config = dict(
    head_dim=64,
    norm_eps=1e-05,
    positions='rope',
    rope_fraction=0.5,
    tie_embeddings=False,
    parallel_block=False,
    optimizer='muon_variant',
    decay_fraction=1.0,
    batch_tokens=131072,
    doc_mask=True,
    train_tokens=737500000,
)
MLP neurons of a small language model. Each row is named by its layer, matrix (gate and up: input weights) and neuron, and shows model dimensions 0-255. Each number is 128 + 24 x the weight over its row's rms, rounded and kept within 0 to 255. Numbers have three digits each. A neuron's up and down rows have the sign that makes its largest values positive.
After each neuron's rows, "fires on" lists the tokens most often at its 100 highest values on Wikipedia text that the model never trained on.

L6.gate355:102113136132151155124075174109131122123140105129091086135138100123102127159096114106141147119129141144083083187100150142147111142119119107121149118125136153112095125158134103137100093065107138131135118103122196125149164149095149113102153091110155117161157154160103112111149138134136134104117132117100135144138092131099129152144137141152115132118123138081111124120128131167080154149054128131140139119105091100082128123143127127120147084153104079117120145102079108150096114097113154165116138135121160124084148121095147114113129137117142115129098092124134154112078165158128113156134136133086149141133106123112161149141136149119069076095124100128142068152101142123109156120151119142105116144100109113136143113118119157129132126142100120078104115113185110122082128099112135
L6.up355:149093154126141130132124127084157119107130139132112125099158115081143145090143085110152108090106132124079084175134109131142112103076199097136099139118126163135076140139134102105154134119093177092146120111123159102119161122090138135121065121146091160166114090157103113122101141169093124189113076143118150141158132109099104120126153112113125114120140163138123147119155130123169160146116116100161112088163137107161135088136130106131112137123132152087113153123117124097143129135099120137147096160140079125131154114169102147165119111121131124137105118089098138141104133129141112124106142120117105149153118136108132107126129104143132111149129149142186115151103090132150097143140096113097189072138107097119126166117132103111100111150122090134116137122115119108112131087144114
fires on: "s", " to", "t", " you", " they", " who"

L5.gate216:125136120120130139120103164110153085144075161096095148082112137136129125149102096122147179132118118079091140134082139104107131110160137106164107148111129072146133176149140123131158141106144138132137143126171122080112124090136158152142077135123135116124128125119146090121128167148147122143132115100122129132112114125124109098127157117144100113085140174180173120159050118133087100138115130140130157160138149133116108122131111154125141135130120142112063118157152158125127139136103112143149133139106125142156129143126153129097124161152123102130097085142154128156141123161180163110128110113119115119118118132118114141122139119092124120155161115150057115128072154200104169154123125139170134073111141125166119145153117091128130110151124114122166134125127118151181121124159148
L5.up216:174179133134105158167099124147125130153116089131094164152123112091127139108085108152091149147140147144100102150082123159126134102139143150115117150082107106127114132141159121137149134064148125151074148149128148117127126150126111117108138117091090126135136124114119117136093130142141185154142111110121109169132100137100063124126115145127116185141140166138124115105116128136131164159142179138125112165143108099118152125142132139141155120090145138108101097137156161101121072120171088162172150166146110153068116124124157143161150128135096150150128114104139113115141151132121126179124161120112108060104189146144103172163150111143156084131136156120142120154114141135145147142143128133123119145168112150102123093136108128118149101105111157081138143131149119118128150151121116
fires on: " |", " of", " (", " more", ","

L6.gate781:125126106093112082124124104118130118152150166109129117166117131187105136123138165116141137126105145146103119126135159130068164106089099092156101150108143122167107106103097105129120139102141111116146141108179141139157134142073108152082115062114142117163140145155125147152108152109151127107108128164117102101107163125137101107148124103118123148088129117118141125179147116169108123136113126137129090105114176123141087146113159069107151133118122109137121092172099141169104140153156105158108115156113108152137105124096147110163177128135110142087139101122125132131119155104159104114153145117122104114125130099121101153163094145116133164133135073104125121146138138117126127129144129124134130094124119146097128109101138170171135118141143133133076149095070094157131124136206116
L6.up781:164109066124130156133162118147105116162113097149183086133109153161090129097101114168129139141158154121153118157105095107101127151137131149137098159112178151140089150168098139146123136144116132111100085144077151092110152137132127115112153110134134135165105124128113142148131108113157101184121137171141099115134183116191183110091138113135131121132115172127106159115110123086124157098089145113152130142126125098147108144107140126131155143158114112128119130137120142131151136148146150136108142094132111103107142118132101150133132125137097142067151109166146112142164147157184105134117183156132117104136136103127098123086133126141137155125125102094102110153128089135080153133165159139115087097126101163142120114106138122141103101155139112081152121156170100129104149120154118
fires on: " by", ",", " to", " while"

L5.gate384:146146130112167135066135117133124137107128102130143147134122124166119101121150160101124134137092115131164126122117125140147134075149153122143173102119128149133122166105099116170124083120102108179127096134129141129134163145124160150181136142097121167127133117107116092116125105158153116108125141162172122127085102091111113134099141120092131123137129125146145147120155148134100134081046125161169159148126107133118150097124142186148087135136162144158103130140100137111134077111152147172112163108082099117118110118133133140135127140104174116126105128157129140156136157160156118161095069134116136136143111153135151109137109071104169137145153161113114124134093135160183134143114163148162095144126090154142150140116139096151134122125162087123170088108142147152126121144111110
L5.up384:136110096109144108099152129138129106124137106090181163103079126158110132118089097108152166129087105152102129135103116091136158113104134098118129119088114150076121124127106145102116125148100115108101156076138167107091135132129134134142171114116093123156099138158129104152107129162145143166149149182084140119115137093093068092148128111113115104112115132125150123130135133127135100108121176147135150137127144100121121159132128176177123163134116139148153134110077152113150116101122114133119151134115139098092134104132130111139162085116122131162122107134122150116128110143102106136099076114156148132132142164139114128113149128149137145176187092142105174108101129106159084163083147160123115112121128116118145119086146121161045129108121132113106117124109151122114178099148123
fires on: " with", " by", " and", " of", "with", "="

L5.gate671:158173097158122164158148141153113105129158094138120140124117100151169158107139127113129167073155094153143111125134132145130175108112091131074140164087179114125160149146119135122106124158153155155126122144155140109115100129157120091177170183155075112132116098096120143144136151120146108124132118094116134103097131104145101112134107140127067119145124111143103163132118121157127112148109129142113128133106172169131109158120154158137109082114150078112169143140139165128118120121138153120123111144163132132111125160116135132157105092178138158110134123115136161116159154180130117119081163129139117151135124134151107122094118138161152176135120111150158116141153163135139144154139154119109133124167125080165138074091131081152114106118107122097115117115062140153111117128121133
L5.up671:122139122123172156122114140116109148169052125086135138097090109185146144139147139093154127129118144126111124139089082176147160116111134120127147130113144118121088115186124099148125124152154146156144116142151131126106118104149161126145128149126119153132103114126082111149130111138142159159133118100136107147100156081093118102113145127126102120121141116121117154121110121099132145111125158114117127179156136145085113106099151123116135117111111118103114178163155156135142114116147087145109140088076120076121168122170115125127156130170120115138137161124092124130136089129129106071139151135156111147127114095102117153130121111100129155164129102205130151099106090136157147079140135187060108149136155110132136110152165112147143109156106070132119130133119136135160131124105152
fires on: "'", " \"", ")", " at"

L5.gate686:124128125140120115120181142112086119161111144112113078115113148138149121133103156123116152085132122123108134062102144141064114122125153152161119141130119116136139155158138107107157105124095086095119151114144110101104110149138139146160143105147155153098106148178083107171104152185114106116148143144142110151096104144101117096096154124101077127148148131120124097112137126113141144123131126123130142125117091107130130154075140135085138173117094133157118083114149150118089144100088115129119058077161136142152112116126117104182078163115131130146161130128156107104150116141122128156143128150111115107128135114130086134146122086113138142127087112152135105108144109136166074149122143141130131128105116161092135119086137081170114101137111131160150163085113125165141160135140130
L5.up686:173111101134099117112139090144146090092142107166166137119118151109082118103151148179127142142108131178145134141103154124154131150153113111110166084092137095114105097150128125111144078145096145126087109141104098114153128109164130122142173111115143156106120125134146114109130081152199099156135113112140092142142101087156128132159131153132152147121116099118145090135126138128127155129048099102089133111102104139141090090076128163145137103114165134140107118100139153134160186117113125121117110133153126127144122115148117123130157137155096113119132116140093195094149153124091110141118110129138140106142080108132130168128078147131144097134159151137158140137122099147121099113125087171120177120140095150116097099149126112092136131114101118140115164123145154134142117137151128
fires on: " and", ",", " &"

L5.gate779:107147118139146127182137130123129121131167133098116139154118121114126108115173131137123120122148170134147133146120143132131082166140123126131131167166180095161134123177107160100112137122160157130116116092105110117144133095112159118113094145140082065086145148106162135103098133134151149154125142141119071105094083080127138150129140136116169132139106136135157133144147116086146157129110083094106120134166109141093114131133109144107127135115164099161148132141145135113114170106102110153146123055112090161162118143129121174115150138120139142149119106169140131105110088058118124118112112111115176139134126093110096089155138112117152160102146132153124149135126148127115119136121158114108118127093143194157147109112114105135183143161119113148107178136120130104149147157148091
L5.up779:128175108103111133145139164135111138135117132141128119166142137103145157084128143069143148166134158118084132143181148094155109113203093131104090109140129095085130148136160126112150153112130108138126156130104115133113133109116145108132113134120146127135189108150168118130132167113108137150142157115099107129097105118148105164120163160175109130098153128135120111142097120173155111093129147116129157126119108103067106138133143101101113100122168156109111105130156142099075101099147150116128160144139160103125117151126140077131127126129130122121118141051127146133102135133143130107120097130134099113136148110145124176148141128121164142125132132133137123168146099134113099138130085088114158162160121108136116108135120101176120129106129165066111150133163158069086136139085157
fires on: ",", " in", " of", " |", " UTC"

L5.gate508:129152128151168123160114116119132146139119092144098141149142116131081137093142164118161152137113142151156115110107122122109161153099125113148152101090122127078060128136110107106135152095130150118075168134144153132097175118086161061144120143107138143139160147123106105167161130117148115092120095148145089103087112137132101099076146130116145120166134136149139167130119124126145109082127153121120106119143127125115129116124110146140145104124125159135122088113086141112108138098112120120136093106124159151149134137077123136128148214132087157138118115119132102123137105117124140146115152135113089161160178162088169161140097100136133142159088125157102165153142143126188106119082117105131099133115140121096136108129167082138119115135150128110140142161118174151130144129108141
L5.up508:100143138170108117146159135137079125124131130062105186094102125136130118153110136120121156101165130100137121082113171144133106125113113130174085188150164121137159122130088107146152132136124127136142116095157145113070132112181116131048114080189131124122112112149112146120124118132145130113140125141127126152127129124121146124109133147154137125115100108159109122138129108155142118114102083150137136085105142109105109141130132117133100120130130117145093159123130127106126108178134127131091091095124094097158130163125097150136080120097177116183113157126118148096108141138121107132148104129150114117163150130113174144120072135118113149138094137123128110159115121092104120081128147081141139134125120088151112097155152134166061145118117135098121105112134103139126106135124071
fires on: " the", " and", " early"

L5.gate442:156155156157152135111175117116090128141134133118085134104165110139166125137141087151114134089135121119116127083131095190086108131142106130121072152142169138116115102145119142104163101124153154119112136088111114111123134116106136093068168121153100117110165129076142136114121103101136105106100174083121119167128105136143134169154149110100098146151088105119130106179086165146127118123138123077157131138115110133136078128128163121116135116127155134096128094108097125137134132151124143135184134165149111122149156165110138119069141132130115102148131165160148122119156144172136121118118108075146119102098098159160156117134114144165116131164139087134142132121172127128144146159130142132132078156142123148114142107103155092146157085133097146173110127116148127149126116104127138
L5.up442:115123150162168108130156150094132108101094148116134144109159086142192131078135101132131114104126187146075148102149122186141160148057080106112104126092153136133147124152108112144138105157143132157143097110111111106116128140094076106147114125129093104108145107116113149135141110146140122099118118068097097148130123115146134078145158127164138142121133126125117132094160146116129157109140147181104125160114110115110086108106108114123116149128136185121144105152140068165126116161150117120118103176150143105141132167124115131150149150117160108148112100161122135172112133103107113159113149103154122139125144155110132134143152088151131166092127142101163130136125136095139105114127116155125119116165114115124165108148166100107149130128106117141093136153160131073158103135112097
fires on: ":", "'"

L6.gate238:119097135114128128110121095111143166145162141128093153134114134139129118146118108087172133117132122114089138092086107155113157112140130157135134132117134113079130160115135143127083092101135112149084134081123129116150131125106119104148166137135153113101147085116135107135128131138117166067131098154119156148101120135138139117128124069134123124131140090128125067175128180083117152132108139114131078156152147143136132158165105163145159097121086134089158085136130115074113129124114142117169100178111129146090125133101127150148158119124131151176106097126148138122130167115121147112133194119152142145092137127102116128128101118143153151148154152144122123100099122196145105131143146105112141132111116172135123166134179116153135140089149175114125112072088128147127093127103127
L6.up238:158138137170126097127128124142104100132134125141119137074165194109152156176093116076123102124135121163149113123135139092118102065124153136089120110133101118087095158121097128132101132135099093118123108107105114140154103108111125133118126122107111115092123103162128099146127142131121142091109160154120200112120129117096098132161136101148130165104139120159089111061145131114148111118122149158111104132116137125112133135156161154108122125112173164118177144125098150138075079117109128117125132127138132120112129150104129127165123121125095143163111149150112173139105171113114108132177122128134121112150124140153163142131125127155098127177126164150130129120149148125073123109178111101076098135118143118169126133106077106131099126126148141167084150109151137167100167145137113
fires on: " M", " P", " L", " D", " G"

L5.gate617:163101091117138117122152130154087146132124147151123115129154112133113135099165137088182121149141117129108129147123100138108176110110158102091156126109109146121107150170108147163197117133063131097114160099140135137134125156152123115157146150095161120149101116110177137178169124155102113140100084113100156107132109135123130125125138101098148085127170132139094169142081128149097122162152125141143104174153109103113115139142096132112152153148140121090107133124115161155097086104135071135100105126182135111151158116115100164132151137149105145126105120126146131132150114089148119153144097092132106116122080142156117142093096156114155126169122108179160129109072100078129102105137136122156125093133141139142160083127117135124112113128128126135127135136090138120112150131157136
L5.up617:172126116093151130129120140148111118127122170136156170127130123150100119095140128102121142166170191133150095143164117143096125117156151133120182131171137101138178122143059148141138070084114117123120107108112123127130125129152135126134120072098105157118123110122133135111124130089147136125122132128134131161150126118163114154128132119112080082121113098111110147117144141159158134119163102100097143115162162106093149145151118186150133117150142172094129115145138128133046171155128182125156116109166154107137124166151102137109093106110078164166097109144083129117149139141123103100133120107092089135154138139113090134105121092121135142148099098143109113103094117170143081136140145124123096137116119133133109098154143148133117130125156146114137103157140126129113173164116122
fires on: " and", " in", ",", "ino", " By", " on"

L6.gate439:125125142140113136111175131143088137185108149106129139100103130169139113121129163137118163110097096119122152126111146093147135155152103116123135126095146133127125119101072146135125140110101111140169141153117128130146098091150149150125152131118151156098132125097146127150128130120137105119158097122088181124139104159160158111111121154100113118154165154106128100130128116156096138114065104149153100080110181129096116130169122148127139120129139149120115150106130128143150176099136150134129162154096161154116087114124102155161082155111131103174143139146118133078110143127132106091182155180117120138083131158128143105156082122144154128115111125125140168126101185118135074131090154158139112126132136130130117119099145113163096130102079077123133136136111144094185147136089119
L6.up439:143094113089118129146118123101150138111091108134134136123159123127114130129155144149145112116173130135112128125157113156152105110126068179098158144113099149090148107160163123112129175126126097098173132136097131127118160118096130154167162139196087130119120100117118153134117128119163115113112140139139147087095094122123133167120123136126140158108127110166108145104099126147110134088102094159096123146151084108096129103195101130139129124173135161080136102112122153141123105107151150127136174113135140112158118109105102166129136114157147088073123112094133127100107116168142114116139165107154141135081177148160064133114155136122139161092145140167152176163131139133139141100106172127129151141094127125124129142151091125083164114101120145143137142120095096141130131124147140
fires on: "-", "–"

L5.gate517:155096140140166115129128194083145122134108158128100125130125118174117144131144098108140131129111150099134107151141117133113110115150107158178155181132092121105086143115095159159097140139167125126139153127111140097139107142104135088105156102105163159107090115122155152121125134126117145144129126126096130151124128122084075125171132161101156116135089109135120152135107124111091147094158156130107140154136171141129129109148130123098095152154124184136120094116122154117147105130158088146136145103156145116122118153105196136157070130129198134178132124153127147114139136104138109067141133116110155135112109147141134115110112095145172145088130177121143125139121123153124146125129173146107152118170131134104147115106178169128143122109139100169122164124159080144086119140129144
L5.up517:151135141142148144126119123091174094157112119134136107100132133102099139160076107121149126141101130157121090143153129108137124155128087089123126141074136123137108136105156122122133113190117154127143144143146160134121116145186116104116154128171125150166137103134161166114139111127131124140142103091135165136108085139150107123173114111140112109113122083109108130053143126105113137157113137161131114120139126125169118170116116124083112121130130122144127114116164140126152161103083061074160123154149126119137135115149182159115142097112179143103112155125149110122143137151116127120148121143151130088112133152108134073178134121116128125089145202105095167159117118106105156116133145094101145113126127161149107108128064110129164142137126148101113125132109127105120122171103169
fires on: "=", "m", "or", "ol"

L5.gate246:171145104128104113132153132125101105148095138139117089150136181094146113147154145117139125089109103132080120125153060119130085133126143158152132131156094104140105096138117126132104117128103100136148132084130129148116141172153099157151162089116165183092112125118121100159147139147120114145107167152099149106140102155118112114135168147069135153071134096147151119161124151095127112068126127163129136150163111163093146157107124145105110125100133163124155144144144138103107110103111140168103148133091141099140100150130149141088086159156134159119090126133148083116148135171131127106138104109120132142129126106105119079118152090106138128095115110116129135088139116132130173147141100151122150143129128151087120126112096092122115135131139133145112095096150165117153150136081072
L5.up246:131093122124141129155141145122153136142108130114113148100127167104140143157148120136106113089143127121136150106164116162158152123129120147137126089067104126154145135167144129127154141168120133140092140123126138116153136160096111128121144156184191121132137131136121181147150151136147130160130167166144139134137095077136190088122084146083132127100116156119183117115165122126095121160138160121109165073133081126135137182126142152134100148176133155146150131140167130067135141084091159150119137131124091120149094127121112159171115140143126137094113146142129115150141124136096133092109149128123095112133159122145135108150078122132128152121156114119154142154162156121177124142118124110113113130149091134116121142132094097129115171091042122118112135101088116119123105112129126
fires on: "=", " a"

L5.gate535:127142150077134150132164171130131120152125166165133138090137123120152126157136133136157115124120127159050121159091142146144144169177078130124142157154145093094161117155143127120148124129122104111141121120142145148108132122144123114138132082127126114197096104130166186127090108110083127125126134161116127164169112101132107158123120127097159133179112131146110085145093126104098131082137163110167122169133129120095162145138153093134133118135146130145103137128137093106105132169125128115165119139105116113154125177117197143157162110082159143132168150126141164138154135103132126151096129086101121125148168096124108105157088141151098126133135144129130136097136151144108117121098134129143100149114140143165094117091127142112126124165124097140139108138184109102087149126144117
L5.up535:148119135156120155126171082129119082103127116156123090183118134141160168128162103116117097126123099124140133105079140149100112115113146075126065148103144173115100115092112148135114153124125143165106131130145122084118161069117087144137102131118132118128136140138144123158145087127131131134155153198108140119117125147162171126111146102138119154104120134135152129136106122103157169101172100102177122134093093176127134121122101111138127122135106125105107142126109120118129131138148161144162139149151104121131127150168142130110148127161118149095098101116122145129149133099138163181126128087096092103108115148114115160141109115116128131124149114114151122065127135144143169159138081130097094096102145144105132135151109120082103115131092093088109075130150094141167176142127149
fires on: ",", " |", ":", " =", "="

L6.gate337:140124133151113142130169122108148143153142120131121110123124129140122156121172099162107147137149138135147157134137129180089088152128163155127147149116136116122128126111144126153111099156130144153130110100147140179159157145183155143154103128152142160124122113094145125124153136101141163112157100126094091087136170176163123111132150139136129130169102125101171116124109110129142147131165091119143179128142119159075066127119129135162106113116084103135129141133107132137136141146131122159172144125144134137168122107104126088133131162152167119174123119101099145106075105133135094093085123090138124067120122152100104127111120117116107066139127136102111053133132098083127108128130143126171153109076106146157118181146142141155139118111140095145135146121092140165123123136113095
L6.up337:127099120115126127119133128132120118130117132136116178145163137115120097106147123112126126130129136177097158144170143104150129090143162143122103150125106105130115145174139096149158105094129073125119092118140130114115145174151155120104145137148158134143149122138101121108164122117155150116115128151100116107109142158093138077143126117087138093177122110161110131120135121127108103136160104100129169136125102143137120146124126094079092090117111179144183143109168155164128148134133134168144111143123147136120111154118128128128114114095139104113088093118125133121113121127129103150156194125156111106133130115056119114134150144159147150115118157084123127082127150153192136110084182120150143127154099141130199165112187116131110121111092115151157155113122118156077128130095086
fires on: " of", "|", "ing", " defeated", " Go", "Go"

L5.gate485:107117114114109136126155108113098135165100142146118121147145133128132143131121133153123128142149115123140115144139148116145152143119142123115137156113081117122109149139182135103110149099152090133122140120131118121116129085141087121093107128124151130109141096115122087146169121112183157045134145124149162150106102152108139120142167161095128168130200155130095149138168115174096094099066096140117163133106106121166122146127159135124139156124102076110078086131121158158144136142116150129099145166106117130117111115149150146094086098109080101133157114119114138107122158144143137139134111120128166156120166123104085108126110095150111133120129101107127123115137138098145118128135136097120095126106123107073110167131105163148103105111162091120075089087079138152111106145125169
L5.up485:121144138080105084163104135072134129141133117133110162147155127131122120115154142115133098099144113137127114099127079124101134112143105101146154163115140148163113120143102148154120146134170136059128151128149119112112142122110133138115104116137124142126158140197120131157139144168153127086119146125170121138101129142132120118098169127109098123111107134171114125098130154123112122144062088149156101140128123111121080131150123120182111154156169120123117096133147108129100115119079111138105116115142120160171128150098129114133135151123142121141166156127142138145151152108128087160083111129147132133161121162140101131123135063112126181142110147109143142101128094079154174147098102146108146151126096149156132135072139129089114142126154090081156131096109122108169132088190136
fires on: "-"

L6.gate99:137192128131173090095163111135153166137147112146110090116138140148097126141136156111120147131152106118117188152147120177113126111151102130132160110127125129152138104152121130120082123113100128142132121129164156094115134086110093120113146142145109108156130092163140127102088122128103144146120116096105086104150126122135140111149151118116090077082153135124193120091151139121095148123130119102123135124119106087140066134141133146117123127150089100114095141124121171120144137108120050115141132150134122122136153115158144113146094148133127152109139111162135086136173150116092128148124167114114106197174124171153091164113075111127098117116115138151099129113134103130138124091116107125141171142150108158115085127139119122163103112119125144134100107125131131085110110152145066
L6.up99:101137142158163130104134134158109146125136127136081151127095141171112161108107153133121191126090176148174134126113120112090120112165098151138124118120093143106127126119166089123119121101104122134113146083129092119111097141138145099090172137127154137116117122139116107119129132130128141102140100140110091168106137063080143132109105134110120180114113098129170129142152128176154162156117066129124123136139114110150132120066122165135119123129124133112157099096116116135133136112116126129156120139147150148135135130138122139149159161114139130131140164123098137134178128107110168163105153158123145113136119089142162146128177098104126122111110100171169160099106156156142087121175113146152117147139085100081134077098143099079120131170123118144092142155112102179146148136118111
fires on: ",", " which", " what", " that", " and"

L5.gate228:142165135158113121216110109099109105188127123133116105140149156128155125129172109114134149124149129124103141118091155103113089155147153151137135132122120094124097170107140140198157111117129122200125153123163104124135095128124140136110121177128142136180114106113099106134150117118126124140141102135106135114138115134087125079109162169105120109107127132160122106103145161138112096099150152146110126127154131113085109113123089183122142102091153136141107124143138167127120098150124110179132123150172133141123090096131171109143122146127150118122142104168091113139123114134141172130107133100111089128167113178128120141146109106113160118103113172110113115100102119132171133117122146111135100089146139126168146097108140153121103119143145112155128140092095081176129105109101166
L5.up228:113126138107135092126129142127169116141148142100091098130155144112122124103107112094097097136083140102142171132144136056146122145123176139134162120164164132084126122129124139126123154118164142133155106135169142088116149150154137130147108108182120098162123115148168165141116142115112095099093151120154143136116118115099113132110137159124161156146128130127117129158094148153097186110116162138152149096136093086164119124147105136103186147152128153128138107097121124135093101116135121147116116155105126089111112139121125113142127062144126124077110137105116139049120141108122159142127113117128166132185126139123141145116133131129129144137173134109086173151097154125131132087161109099137059158146144153131150146129135155110178106117101095103098128155139112127139140124160093
fires on: " |", " ("

L5.gate819:121100122133099121126183131111121162102115145116135108123099163156134129157129127132132123134122149138159120103123141132146117145168136126120141120145158116152116091140094099129112142144120124125166139115185144113089101133140144140144135115091114156085165180163159127129147147129162149114121092118143167135100110132137107134094108135137122131131168121097121075121151117167161102121140128132149139140143051150152163103114167141136106095143146120144120134134105137156137129163162089101084105128131110122176098099164136138159129156099071082083123107097137164170115121161110101098090147179095110124118123141122101107135086093140114126126127137139118153068138126101113106087100124135160098155149117166105156165147126113079088158128091153122138094122085124134140110111134096
L5.up819:147089124124165152167163093130120104153089136152120133145103113150083158153081101102097082129110077126080123141124109119131138160165115149134127086124130138136148154153155169138105088107132104153156127114106148125131146117152110127200113114106128100125138132131190110125109106130092121148151142072123106100131163088139153080111157118118106148191164107150123125150157130084138114157119107151125102151119097140103156137124135163100141149125146110150108150133137120182127145130140163120131105132091123093119122130136166126156121157152161141150106117147158134126108060180150077125128101118104144155116138136117160166163141129150175087143137131109153128140085147159130131096122101139159151100120139142135137140114160117145159146149106123142115130153135131126095103154130151
fires on: " of", " in", " between", ":", " from", " across"

L5.gate180:112161112150155131108103112120084114152098092193142150165114144109090161115144149120179141107098118124120140131097127129110097154111105167182115146113139101106080138158091094132105132104126074145136127104122152116128108115114107131149136123127164131139099122155145158129104125137135117115101087117123124139104133101102150127138100105147164135115113088151129153135157130117134125098149158157150121122101150104140102157158088140128122109139153151177128143155086174184123094118101148135092109092118110104107162159139106104066126086144151135132118106131080124148114150160171121142100162113114125144115132112120130112147119100139090152164130175115142126128163089152168104133098161154169103123115101144114122149074139136141107131131113119178140138118142160147176145104097089
L5.up180:167134114126154115168109104114105169128130119141115184133151153130105097121136149146148151075158139129130157141118145145116121139137134153117083159081130100135112143129153134171087106116126134142121141163141152113084150153087155161143156129212087140151128068114104119145115126132127125121078174119126154138133120110107112136115128109133124104121116136127183123109106166120098114127130148155103138136170094168122128128152127105155178134120103103129155134095110146162123138140188142161133121161083125139122116129161078121133135175149123096123117126139081118121162133154132159152132155073122151142106106112105114166102137099118105143144152137144113139137145106102145146132108159191084082149106141139166129156127123131139149120083093136143116086087116121130142164142142116
fires on: "="

L6.gate24:149111092142076157123138145108112111145129142140128160142128077147134144111116093141103140137123117128173125128139100170125159143113126143092129130132124166081098139068066080176108115107108108130120098077159147108092061088152128109162165119100116132114180130072115138130077119101137113090128147156131078099119117100112115145139139178131113137099142173152143077100123151136104114113117119115127100113125143117118108139109140146113175102140156144135138114133127121115126129179120135086138140133131078147156129129141133134113154157130081125116148127129172186147163136112112130105122149153135177144137116127147107116130141187074142141116106114118161157101163130110150114147115100152108136105165131155117155124123127096106152147129117149136113146118130148131120138124145171
L6.up24:160100137132127150119118101137172081136084129133146126165177123126099156091118118096089115170111123116118115094106120106146092104130155161102093069126082154156177123162141107120099118097081117108115132104119135140103132146121131139121078124114113140150127154114129140077180123118137138092136139103118110128176112104138127099157126143100106148112106155125096102113111164105124112116164107185094120192082156135153104120169154106129171101146143140103144127136129109135142127140147159150109151122151144161133180133073129166112132169116126120117115104150112115156116117118177083111101149142106135115143127095138130107119136152117175173126168147114088105131138115092161163123099114145123140123094108105130135142162122134141116130114086147127087148153121107129134100102141126
fires on: ":", "–", "-", " Gi", ".", "′"

L6.gate648:160111138116099092120122180105087094102113126117111112129083142106162129115111172139096158082100112143118095140117093121131133101207132167067099155155109121110100132153121109134117134136118103125159123148166097113121137104088125157087130097097116165109122111196130128118108156125125117104111134117131101131137097089129111117168105111095153125146110125152085142184111142083156084135126136109102061094154123146106105089135137148093105150135140157147103119136105132126100123121122129102109132140147134115091101129131170147132118154148169109146099114160104098115138152129163116158144107139087124120132118130131122128137113135149130149125146144133119137123152091165131127101093121128144087159116121127148117185121151118084116145101100127067114155082150124138122167120108124
L6.up648:155101141128092103091155143093135092150115136089134129120148153137105136144147153131169122157105115117157134148107119085125109138127111117141134108115099106149126137154119105144151144121117145131104142108142169152168118147152136108138186106138137102091105120114130108118110117149138134137101147147127109091116104155151189139153135112111122133134139136154111178130127095108149119132183163141155140205150126125097126140135108098168158142148130084128150131105146123123132181128133168142069107145092090132129106157108125116122117105135107149095129115072127090156145093108118122120149132159141112142104169113107116155183098118120102132107123169081141109132168129141141142065150164161154102112132145122114098145088127107117142108144120067192125104136130081146120154126158157
fires on: "="

L5.gate250:126128107075119116143121166131138128107122128123094132105151129109112105133136120067134151151088163126139177164124156116095158142134105138109135171112137132121151158143109106156078116104146129140086133107117122114119123153096150175113156108116140133133139129096152138160096118174131115105155094120089154072133095148125110101170164116099173090134106124146141143170124140186133140152157146101148096093144095162133130099175146093107137149126098184133122151127151157133127125162134131144132112119139153141116156165128122098101156095101176163144127089105129137112106167136141113144131196089166149141130119148132130120147097145113101112103106088098137096098160155153164143161109114128142119124111130122141104086130147087138129079135147133081129135125149115154149139106107114
L5.up250:141136129081107136121149116111118146130136158135110064130131153104119091122115126154149148118133129163121106125078146164069112132174133140146127147130163155151144109159123110089134160144139153124103138142083157067187153084061148132104156151138107078119152128136107148132092089118130126135170149158128133126132100149135112116110155136123145133137134122138112135141129113159134107207140180114125088141129132131130118124143148150137133148119126190080126117141124135100091151112154145146102132138109126107113131166132113134176137134132143136165098079134113115134124118148140142159156126096130156151122124106110079112120141198136114142139115148085158088163105117155145118111090112117166159107137106158121096103115095127095115126105111137150107076109165128157123142148125140
fires on: " to", " of", "="

L5.gate507:113133139107128147132125106146126178119090114116094120125144142127127133149155117134099112148136093164143108189119096109105139142180093116130118134087151140152134152159174106112134131148100085113080107107099122116136086142072128138143129104139113132131110151158075133090108119140075133155162116106087146136112087111094121114103144136100109157142110126133118130130161096137108183118141086136166156136105117122174125151152139161136146109170063106119101127103140155166122153105112133137126096068148106091107107137143113153138084130126123133132120116161141161133161150114150143102185125103114120120176141147096059141123130114112114147144123106102091160164100145112139113154131106122139119144144135148127140088081144125162169147104102140081114121146138133108120125149149138
L5.up507:122137108120145138141121106129120142132136130129140084134136136123132110133098182148126112092105099146121107134096135143089142125146111139108133136084126095113125158147162165115121116173141109103127147100105113171095118153127145159149145128089114114106156126133083131062112141165112093144153112116095153133079119149100149128116163156100128176123130084137147101137143138105085157166119076115128122123195094167135120150130169136119089148159105156134118160128154083126082163089092157163115087094140092127123106106121150144134116126140153122180163157157164167079171129120121124103129118112137101145137077139094150175152102122127085119118156127145138119133120145104145125140146107164177135121123126156127107118141144131169112143132089143168159140132161117130138090129136130
fires on: ","